Weights of a small transformer language model: biases, 5256 steps.
MLP neurons of a small language model. Each row is named by its layer, matrix (down: output weights) and neuron, and shows model dimensions 160-223. Each number is 200 + 30 x the weight over its row's rms, rounded and kept within 0 to 999.
A block is one neuron, or neurons of one layer that tend to fire together. Before each block is what it responds to, as a language model described it from the Wikipedia text at the highest values.

Preposition in before places/dates
L2.down486,177,231,234,204,189,188,163,209,144,197,170,206,180,274,212,158,171,173,234,185,231,218,211,229,180,197,199,169,199,174,172,200,234,283,188,133,194,155,181,166,231,167,143,201,154,222,202,246,217,197,190,148,221,226,166,211,154,277,166,271,235,155,203,223

Separators after digits
L4.down219,215,160,206,117,218,264,265,191,207,207,181,197,207,220,271,195,161,218,227,175,227,229,214,149,249,197,196,173,195,178,147,179,215,248,224,226,201,214,170,173,224,165,211,189,194,163,236,214,201,235,193,208,172,167,201,199,171,195,178,212,179,191,177,219
L4.down317,194,172,207,210,205,203,200,111,183,207,164,201,177,214,219,182,211,181,183,189,231,192,234,214,163,227,196,260,173,249,158,188,244,153,232,220,176,162,190,166,239,243,203,174,208,210,184,255,200,169,186,265,222,219,177,172,206,192,180,199,173,205,172,148
L4.down656,201,166,167,189,227,215,186,228,243,188,176,202,93,222,217,183,244,177,264,220,150,179,185,227,202,198,199,165,148,187,179,199,225,189,180,166,221,251,214,189,275,241,244,211,182,173,220,222,185,140,263,232,259,163,204,189,258,189,199,184,157,197,211,209
L4.down849,189,190,230,193,196,243,231,173,190,187,220,193,192,207,236,191,205,119,228,186,207,233,176,195,222,130,240,174,193,148,192,235,167,198,231,186,206,142,264,167,215,151,143,210,208,215,244,177,233,233,168,207,176,230,218,244,200,216,249,153,194,199,166,170

Predicate verb onset
L9.down36,202,149,234,217,164,220,147,246,237,213,199,203,207,181,177,187,253,199,173,207,207,222,240,216,182,193,209,172,168,177,247,183,162,201,254,197,258,141,224,234,144,244,212,169,197,229,212,216,247,182,216,173,213,215,198,215,236,230,285,206,247,149,225,211
L9.down87,236,174,162,144,199,222,228,219,210,202,171,183,203,162,185,161,188,173,199,194,169,132,213,244,124,203,195,194,238,214,238,198,175,197,209,153,197,181,188,258,179,176,200,214,184,211,226,187,175,222,185,199,214,154,231,140,197,217,269,173,193,180,216,282
L9.down109,173,208,183,148,194,130,224,236,173,175,224,189,227,194,188,194,161,257,268,167,198,194,177,234,170,144,191,189,194,184,194,270,219,209,208,275,178,187,168,139,202,226,181,184,238,211,229,210,238,163,116,200,233,168,190,242,190,241,157,210,216,220,174,211
L9.down122,183,222,202,164,188,180,219,140,222,160,183,141,241,222,193,169,220,150,150,174,199,163,243,211,217,237,174,243,299,185,193,204,186,190,191,158,212,211,173,163,200,233,222,157,204,231,223,219,184,191,176,193,183,150,224,153,220,165,187,189,189,222,222,210
L9.down196,221,232,266,200,221,176,199,175,219,175,222,209,210,195,179,228,169,204,129,206,265,224,195,164,172,179,203,247,209,176,195,202,174,154,245,158,175,245,200,180,225,205,190,208,233,236,168,222,271,141,267,196,245,185,251,195,150,201,193,192,162,192,191,204
L9.down212,223,194,222,223,165,173,192,233,177,154,179,200,179,150,181,211,196,202,225,179,150,160,184,193,174,208,188,147,160,203,162,198,189,228,230,183,187,204,259,230,229,150,207,268,261,231,254,208,183,221,213,187,164,169,243,176,177,192,184,277,216,158,221,187
L9.down269,228,197,207,191,172,195,239,223,224,161,215,173,187,186,158,171,206,199,201,204,215,153,215,216,135,154,204,224,187,224,225,179,187,196,157,171,167,160,182,252,193,188,262,193,225,249,202,206,203,149,178,169,179,209,182,198,240,222,155,217,256,191,204,266
L9.down270,210,257,222,181,238,259,198,221,160,196,178,183,159,150,166,218,183,235,216,189,253,186,210,182,247,212,179,205,207,172,246,224,228,197,160,194,175,264,172,235,200,160,140,204,236,248,199,245,202,237,243,174,253,188,183,160,158,213,137,163,229,173,186,249
L9.down425,187,248,212,199,201,204,224,202,224,226,160,214,191,226,231,202,171,166,178,204,194,175,215,146,206,203,266,206,172,230,184,239,201,219,229,276,231,192,232,210,137,195,206,158,200,210,211,240,170,190,252,210,256,164,197,202,222,177,242,176,241,164,215,189
L9.down447,187,217,215,180,177,212,218,235,195,165,238,162,224,209,273,229,141,178,211,192,178,159,213,249,155,227,173,224,178,202,194,194,154,198,229,175,230,196,221,201,201,168,186,201,191,245,210,199,234,177,200,178,171,191,232,239,219,234,188,171,176,222,236,153
L9.down541,191,227,202,200,175,178,210,162,161,205,179,212,189,185,159,216,187,211,232,170,225,215,181,229,234,187,208,165,169,236,146,235,197,167,162,234,240,225,180,190,212,214,211,187,222,192,183,173,221,169,233,239,212,199,211,194,210,158,226,203,207,165,214,212
L9.down562,184,173,236,215,216,167,243,233,235,190,220,141,193,187,217,135,252,201,202,239,187,213,171,224,220,203,205,220,251,145,200,203,183,178,196,253,149,188,212,171,187,214,224,241,247,191,240,181,196,248,217,250,181,224,201,138,190,218,179,230,184,137,277,193
L9.down588,189,221,194,185,223,205,171,187,165,219,203,236,181,209,136,211,212,198,175,185,218,151,231,182,201,188,165,181,177,223,243,162,248,244,203,182,197,154,157,174,232,224,236,150,168,191,160,230,220,195,171,226,204,234,278,134,263,206,175,150,263,221,208,167
L9.down789,222,189,244,229,187,192,221,182,204,197,161,165,255,233,158,173,238,223,181,283,206,218,162,215,251,201,148,211,239,184,156,163,162,178,175,211,189,216,218,187,163,113,211,196,178,170,204,176,207,148,194,173,216,210,204,186,272,160,193,241,144,189,189,160
L9.down912,227,228,184,171,219,233,196,165,150,238,242,235,173,216,123,212,191,210,197,190,198,236,229,227,239,144,155,181,181,182,191,197,159,183,159,207,173,230,208,228,239,177,219,257,225,191,158,249,178,180,176,212,209,213,206,198,165,182,155,154,210,216,194,219
L9.down959,167,263,215,181,206,186,157,232,186,183,239,177,165,177,163,213,154,196,268,224,216,214,224,147,201,179,208,221,194,179,242,269,237,215,230,238,185,292,187,233,245,229,153,232,203,218,144,209,181,206,224,241,178,197,189,174,215,217,188,209,228,247,241,190

Forms of "to be"
L2.down49,181,215,193,202,207,244,168,210,211,152,184,199,180,139,211,192,191,172,211,207,219,195,232,239,201,201,191,215,203,225,147,179,200,206,216,222,172,166,178,237,239,205,227,164,196,212,212,226,192,219,159,223,181,135,202,194,202,228,220,226,211,206,266,277

Number-internal separators
L9.down34,265,271,210,227,190,216,252,223,236,259,218,207,197,147,192,132,164,188,212,229,172,161,210,186,199,234,238,208,209,221,194,155,224,224,171,179,216,188,184,210,206,129,175,175,161,184,167,249,167,176,204,259,178,214,188,253,169,188,232,184,137,182,152,194
L9.down51,226,210,212,175,192,230,233,225,159,213,162,234,161,143,131,169,186,213,217,201,176,210,230,228,245,207,164,204,186,187,205,252,241,163,239,202,192,179,242,216,210,159,195,235,160,205,210,209,224,143,189,197,234,208,235,192,208,204,206,226,206,171,140,186
L9.down55,203,271,211,178,208,196,174,227,262,218,190,233,170,167,193,198,174,157,159,171,209,231,196,220,210,176,190,199,153,148,188,184,220,184,270,146,215,235,168,226,219,229,250,198,246,261,267,209,217,221,181,163,192,197,185,157,246,217,259,183,199,235,260,196
L9.down142,230,201,233,197,199,178,168,183,194,162,239,247,253,142,238,169,249,177,178,220,265,220,151,264,146,160,226,170,213,250,183,229,254,222,178,189,201,246,153,197,231,203,179,159,195,242,219,212,245,293,187,227,196,179,207,213,194,208,195,186,209,224,198,239
L9.down162,211,154,178,169,222,199,181,230,215,224,194,258,122,195,182,269,192,168,153,182,139,209,166,207,147,242,186,194,240,254,231,227,218,203,203,223,214,183,157,162,194,196,166,169,204,171,179,197,198,199,206,216,163,210,199,178,184,248,173,143,163,218,156,201
L9.down229,213,244,215,137,222,203,189,179,195,261,202,268,221,162,250,150,213,142,217,252,206,197,194,206,201,246,227,154,203,162,170,227,153,207,229,231,193,259,153,210,193,201,219,195,177,171,199,220,165,234,208,243,201,198,99,205,226,231,250,170,173,183,225,178
L9.down276,241,241,187,224,196,197,196,151,240,262,197,207,185,195,260,131,235,172,187,195,192,214,163,218,195,262,222,148,173,204,155,181,142,168,208,145,246,195,206,200,208,235,214,173,269,205,196,319,125,210,227,200,232,203,239,211,152,251,199,223,192,164,194,218
L9.down340,211,192,217,179,157,195,198,204,153,234,174,248,182,201,202,183,197,213,194,226,260,209,169,231,223,176,225,260,213,207,220,209,124,202,193,180,198,175,183,161,220,200,212,201,202,180,172,187,238,183,198,167,152,233,234,173,212,207,239,201,174,178,240,212
L9.down345,217,192,163,147,211,254,208,200,168,186,218,258,227,198,171,198,205,221,259,219,201,208,200,276,240,177,199,225,216,220,202,192,242,181,202,187,164,232,211,174,182,186,233,204,199,196,174,204,187,187,189,222,223,234,196,192,230,160,155,224,179,210,204,157
L9.down427,234,129,229,263,198,204,230,202,199,251,182,148,230,180,163,182,216,159,166,242,168,167,230,188,201,179,183,221,174,217,159,168,181,174,200,180,182,202,228,219,179,178,209,217,164,196,205,173,241,245,231,150,206,193,202,186,187,218,220,188,218,249,229,228
L9.down485,185,192,189,179,124,198,141,243,139,185,210,226,237,212,169,199,271,187,228,215,167,230,183,168,224,175,209,130,174,230,162,179,191,167,263,195,118,191,219,221,192,204,203,194,224,202,186,210,254,171,184,223,182,228,204,230,201,217,157,159,154,266,175,181
L9.down528,217,160,137,215,183,234,178,205,188,142,170,181,212,231,223,149,163,205,180,202,203,220,196,214,218,172,254,231,200,171,245,153,203,172,203,208,257,219,242,213,179,238,200,211,191,223,187,147,216,164,219,223,179,180,177,221,232,179,176,238,207,184,203,203
L9.down596,196,227,239,208,167,208,257,220,232,223,186,274,120,238,170,217,187,217,276,207,198,207,184,205,166,161,240,226,236,209,212,186,199,198,202,218,181,204,205,211,216,185,255,201,195,153,143,218,218,181,172,142,211,203,229,237,150,239,211,150,180,195,159,220
L9.down633,209,243,200,159,236,168,211,199,159,227,150,224,190,242,170,232,258,206,147,261,224,212,200,190,166,214,191,229,212,191,197,204,196,187,254,201,217,137,204,223,240,222,193,206,177,255,170,240,233,188,231,164,185,219,208,192,237,170,225,201,146,182,186,171
L9.down792,251,210,188,250,199,206,154,205,188,256,195,200,169,195,204,171,178,226,177,177,142,181,176,174,186,271,184,213,220,194,205,187,198,168,203,199,189,136,231,180,180,222,199,235,162,195,159,178,210,213,220,254,244,214,240,180,257,164,192,221,196,192,137,121
L9.down934,172,226,186,180,180,231,218,171,311,246,128,189,183,205,186,188,217,171,193,211,214,201,212,191,263,222,223,242,207,218,146,222,197,158,185,189,206,189,240,179,176,189,199,191,169,225,192,182,227,174,188,123,217,227,243,144,174,146,168,228,193,204,189,170

Proper-name ends and separators
L2.down878,162,197,208,227,198,213,175,208,179,230,229,197,161,172,240,194,194,193,192,173,226,218,191,114,184,165,220,215,194,138,184,206,179,157,219,213,208,198,209,175,184,198,244,186,162,286,255,218,214,241,223,209,214,170,227,188,216,200,156,232,206,189,199,151

Adverb slot after "was"
L4.down238,209,202,175,178,222,205,150,176,219,202,196,185,209,236,193,190,200,164,125,155,223,179,181,231,164,168,208,253,218,186,177,243,162,228,180,162,206,233,258,212,128,233,232,230,210,210,189,197,215,149,196,239,190,209,268,246,241,185,157,179,207,190,176,202
L4.down661,216,177,156,153,247,254,199,241,171,206,215,195,169,196,192,154,227,237,149,173,169,231,200,254,202,136,189,221,221,187,224,171,234,221,171,158,240,195,195,278,228,193,194,195,198,193,272,222,231,206,184,191,218,237,223,211,231,261,185,235,198,211,230,223
L4.down728,148,215,206,241,232,190,148,186,234,238,228,141,137,230,194,203,172,257,196,182,150,182,188,211,202,179,200,188,185,151,211,175,250,220,230,207,150,189,171,169,230,177,179,201,190,181,201,209,184,201,236,225,185,215,236,217,144,230,266,195,179,209,203,191
L4.down885,224,183,134,231,161,227,179,209,242,206,207,217,191,205,183,252,179,193,151,207,195,216,243,225,195,229,203,218,213,237,242,190,206,170,173,177,186,176,206,268,202,136,145,248,225,175,178,200,218,135,201,240,144,287,165,221,204,143,153,181,217,196,131,189

Structural punctuation and word starts
L2.down658,210,217,165,210,223,216,185,189,171,176,189,192,241,255,178,227,205,191,139,221,218,191,145,180,232,242,203,195,187,174,184,141,197,205,299,159,209,123,204,171,228,211,242,163,194,235,228,214,259,235,277,182,192,209,206,190,189,191,161,175,268,226,147,195

Day numbers in dates
L4.down34,197,177,197,245,212,251,195,209,208,221,247,178,215,228,216,215,185,240,143,199,230,181,187,181,191,212,187,217,191,227,216,180,176,201,179,205,261,206,234,204,135,233,155,222,155,178,207,197,143,213,224,113,217,149,221,158,240,163,177,205,162,205,236,187
L4.down170,188,200,220,186,241,243,168,156,176,186,219,222,182,181,261,276,211,206,209,205,206,200,198,261,190,187,164,229,213,156,177,209,210,195,108,187,201,246,186,203,223,194,196,199,217,155,179,194,175,195,132,184,220,192,217,230,159,178,138,185,210,198,219,155
L4.down330,181,148,210,193,247,240,225,166,203,221,212,196,180,198,155,181,226,290,213,249,154,199,171,181,172,221,187,188,210,217,216,166,199,244,176,201,210,181,231,181,257,146,199,253,246,203,208,216,204,131,205,241,185,173,152,210,221,180,206,190,197,202,162,185
L4.down358,142,149,188,212,221,191,155,159,176,188,256,175,195,217,166,193,203,120,265,209,186,249,217,244,176,182,220,232,158,265,163,173,205,207,179,217,203,265,194,184,158,179,200,187,201,177,194,166,220,200,208,155,220,191,190,228,215,210,156,205,238,134,186,216

Place-name tokens
L9.down18,189,191,182,188,156,263,217,203,197,186,179,188,228,155,190,248,176,187,154,222,175,195,215,194,236,154,206,224,215,224,289,164,185,237,191,171,258,179,136,219,224,209,231,150,186,204,223,194,150,161,228,190,148,166,206,215,211,156,221,238,179,184,222,179
L9.down174,190,164,205,234,152,256,191,210,258,212,190,154,210,269,144,267,206,198,204,247,160,222,208,141,219,199,228,166,219,171,208,180,273,166,185,270,185,163,163,218,146,237,202,162,164,216,240,235,251,201,189,201,208,223,223,224,166,204,177,149,178,206,225,219
L9.down426,192,233,220,190,198,207,186,172,227,234,192,224,210,219,164,172,238,237,224,218,209,222,225,213,216,169,220,197,251,191,161,162,179,172,249,221,196,193,227,200,250,218,207,217,160,264,211,208,253,51,211,221,172,173,167,185,234,198,166,220,192,201,176,139
L9.down443,204,238,162,179,241,193,246,169,195,197,187,150,211,174,191,206,180,224,216,167,194,178,194,183,250,133,189,205,130,127,232,128,238,261,191,210,179,175,176,186,208,198,263,185,235,210,218,201,159,239,168,203,188,154,242,269,222,197,137,198,239,214,170,210
L9.down454,181,217,198,237,184,204,290,215,197,230,104,195,195,196,219,254,161,216,179,197,216,212,197,195,219,226,189,224,189,227,185,254,200,216,232,167,141,163,143,242,266,210,195,209,153,194,158,234,162,191,232,198,177,232,247,179,183,193,246,218,174,217,207,217
L9.down486,200,225,197,156,227,218,158,183,191,171,231,173,258,220,254,156,162,192,192,153,227,248,188,227,216,179,241,227,151,166,203,186,187,240,201,206,197,188,172,141,226,219,227,170,206,189,178,167,136,188,236,154,165,151,234,175,246,168,215,222,175,210,178,236
L9.down711,164,245,167,178,175,146,167,179,179,172,203,170,158,172,204,193,178,250,215,222,277,215,220,196,153,152,155,134,198,214,203,165,185,199,182,197,237,223,185,200,263,226,245,229,162,207,199,157,238,150,207,191,205,222,145,183,222,199,204,220,205,243,212,205
L9.down759,220,149,166,183,173,185,226,240,231,186,223,225,200,236,261,202,208,214,173,195,180,141,172,202,167,262,199,156,154,195,196,206,185,243,185,169,220,239,195,178,194,211,220,206,187,243,174,203,226,235,218,217,206,222,216,200,177,172,191,219,178,189,238,158
L9.down763,186,193,216,202,250,162,196,190,187,188,228,190,184,192,179,252,215,199,217,204,209,226,202,220,247,171,191,168,212,180,199,159,199,246,205,168,205,139,111,261,178,190,232,250,184,199,188,215,176,188,235,222,204,186,171,233,184,221,187,203,198,185,247,168
L9.down787,210,212,249,211,164,216,233,117,182,218,193,190,233,214,227,163,209,250,221,195,278,187,207,215,221,221,199,192,160,208,218,218,242,199,174,204,199,243,204,188,180,208,266,186,129,198,223,183,143,216,257,195,189,198,233,167,212,149,236,212,181,222,205,171
L9.down825,191,224,217,196,177,151,211,196,220,229,197,206,204,148,164,196,199,231,169,189,236,174,221,194,180,241,162,235,197,193,188,113,228,202,181,224,160,195,184,244,191,249,223,208,192,159,168,173,197,78,230,204,196,194,206,203,184,199,145,191,210,205,202,195
L9.down883,239,207,204,199,198,202,238,194,193,204,215,198,181,186,166,205,211,241,213,215,195,151,201,217,214,211,225,240,148,232,203,189,175,194,257,204,221,212,167,239,221,172,214,191,247,204,242,202,133,80,119,181,172,198,218,179,179,201,247,205,192,213,221,264
L9.down945,172,235,136,233,200,180,236,258,186,184,198,267,203,209,185,153,217,182,197,163,252,215,191,243,187,236,173,200,253,260,219,184,202,207,193,192,189,198,177,164,253,227,187,151,193,196,170,196,216,82,214,226,191,205,244,192,186,173,191,187,144,221,202,194
L9.down958,177,198,175,212,234,184,236,220,207,190,159,202,170,201,188,220,272,195,182,200,230,191,245,169,216,163,200,166,189,209,241,181,164,176,244,162,165,192,201,232,199,223,198,161,201,235,221,211,256,172,210,174,232,172,219,190,178,193,191,186,168,185,167,190
L9.down979,295,198,162,224,210,220,218,184,216,147,152,250,158,237,255,178,221,264,231,224,262,211,165,153,190,160,146,151,205,211,197,183,191,220,193,158,208,230,244,229,198,208,201,192,201,221,213,204,220,239,195,170,203,190,206,193,243,221,221,245,228,198,202,145
L9.down1003,237,216,230,159,207,190,186,217,228,207,167,250,153,204,206,219,195,168,198,223,286,184,180,174,188,165,181,185,181,193,211,202,199,222,154,177,204,205,235,184,198,244,187,237,165,181,166,264,176,207,210,172,162,175,222,230,215,167,194,191,279,218,165,223